{
  "norm_place": "pre",
  "positions": "rope",
  "rope_fraction": 0.5,
  "qk_norm": false,
  "tie_word_embeddings": false,
  "decay_shape": "sqrt",
  "batch_tokens": 131072
}
MLP neurons of a small language model. Each row is named by its layer, matrix (up: input weights) and neuron, and shows model dimensions 128-223. Each number is 128 + 32 x the weight over its row's rms, rounded and kept within 0 to 255. Numbers have three digits each.
After each neuron's rows, "fires in" lists the words (lower case) most often at its 100 highest values on Wikipedia text that the model never trained on.

L4.up300:114103120125106130154113121115170133112152138123124185160105127171100179129068133106164139094159192115122141066106103141097102128136054116117160180150127081097136151096132118157174115111152142125178213146138118160107105185114095154167124149095154172143116120143096047050162119127098158144
fires in: "road", "single", "husband", "brand", "singer", "existing"

L4.up4:140155142151183157122129143116091104070128178134151129100102102174151107158169146107079106155086184161164165136135162109082090103130123138186119119134129093128092111114089138114123125125143160194106137188154162126081141106116150098107174125125124132148122112144132107070189129176080162162
fires in: "these", "several", "apollo", "every", "trial"

L10.up729:185105141128164112151160126149096151181110159143116150141077105150119189120112149049107165175105106111165081122159137102125151113171071061131094107133126097155105158108074136120117077125164093164102123160153099168143160102141095129153153111072126133112088131149170122097154118161141139147
fires in: "for", "is", "as", "ethan"

L3.up298:117109071154118174160155140078122111186103150166108145069100098124156154127135094123130101160163149117104109186149211099131115107106108101129093134127135117144126155149089112136152119124112174168139086135138072071106169188148144178080149175142130137099098101148134212149115108168168104154
fires in: "being", "including", "king", "become", "kingston"

L7.up770:179148152156095127110065072106094113097100181132132155144182101166122120148138210110120087116159159106148138157126141180124143101174161110153158108095141158089220168167046141144118105091118078114121103139134059135147177139158147122153134150178129196089125153141078103117146159190142160072
fires in: "division", "english", "digital", "compilation", "that"

L3.up594:109145124118141149152139117168158128104127094130104085152089154087106085168078128114127098118099102072067137164110104082095153123157126215058172130091147151156175107151119111097170118138085154115146122083112123107193118092118105131149126078147132147153109193181080045043108163107138162133
fires in: "second", "performance", "succeeded", "source", "alliance", "sent"

L4.up792:181140125137120123151130131137134147151110125142105156132108117142141102057097125156054132050128042085160130137156130161112144130083135151157181140146164160163132095121145134107148134104169098208117141106154148132135162153117085153194141144089083134101093107134188134151187156089088061132
fires in: "more", "system", "called", "soon"

L10.up715:152121091202141140162133106147126135161140136115122148176152096110123125145152107100126143149076131106142104120108154173164108142127124079146135177158172121117038138157129059124152139082153166138116165131134180100149160117149137121150054141166065111041117116142175149122120170147181072168
fires in: "after", "during", "until", "from", "despite", "and"

L4.up114:183135152154079107151100170103096057167145158105100107117139130108125138086126094137133178137125131130183129110112129134160165120118104140093137152171136163102087129162103117102069135191133084205078139122175087128135176135091165109154138112111109156108063126138188161130081106125166089135
fires in: "film", "not", "defeated", "films", "computer"

L3.up873:101099142103165129120172148061093202145121108113127077168119116158107143157122195103155131154107104156120123095102152169142101101116123145138104115108140121187119154125127095147121132112109102110153130138132142127092084146143167094037073082149066174119071146138161129087152163122126121168
fires in: "votes", "official", "parliament", "officers", "vote", "professional"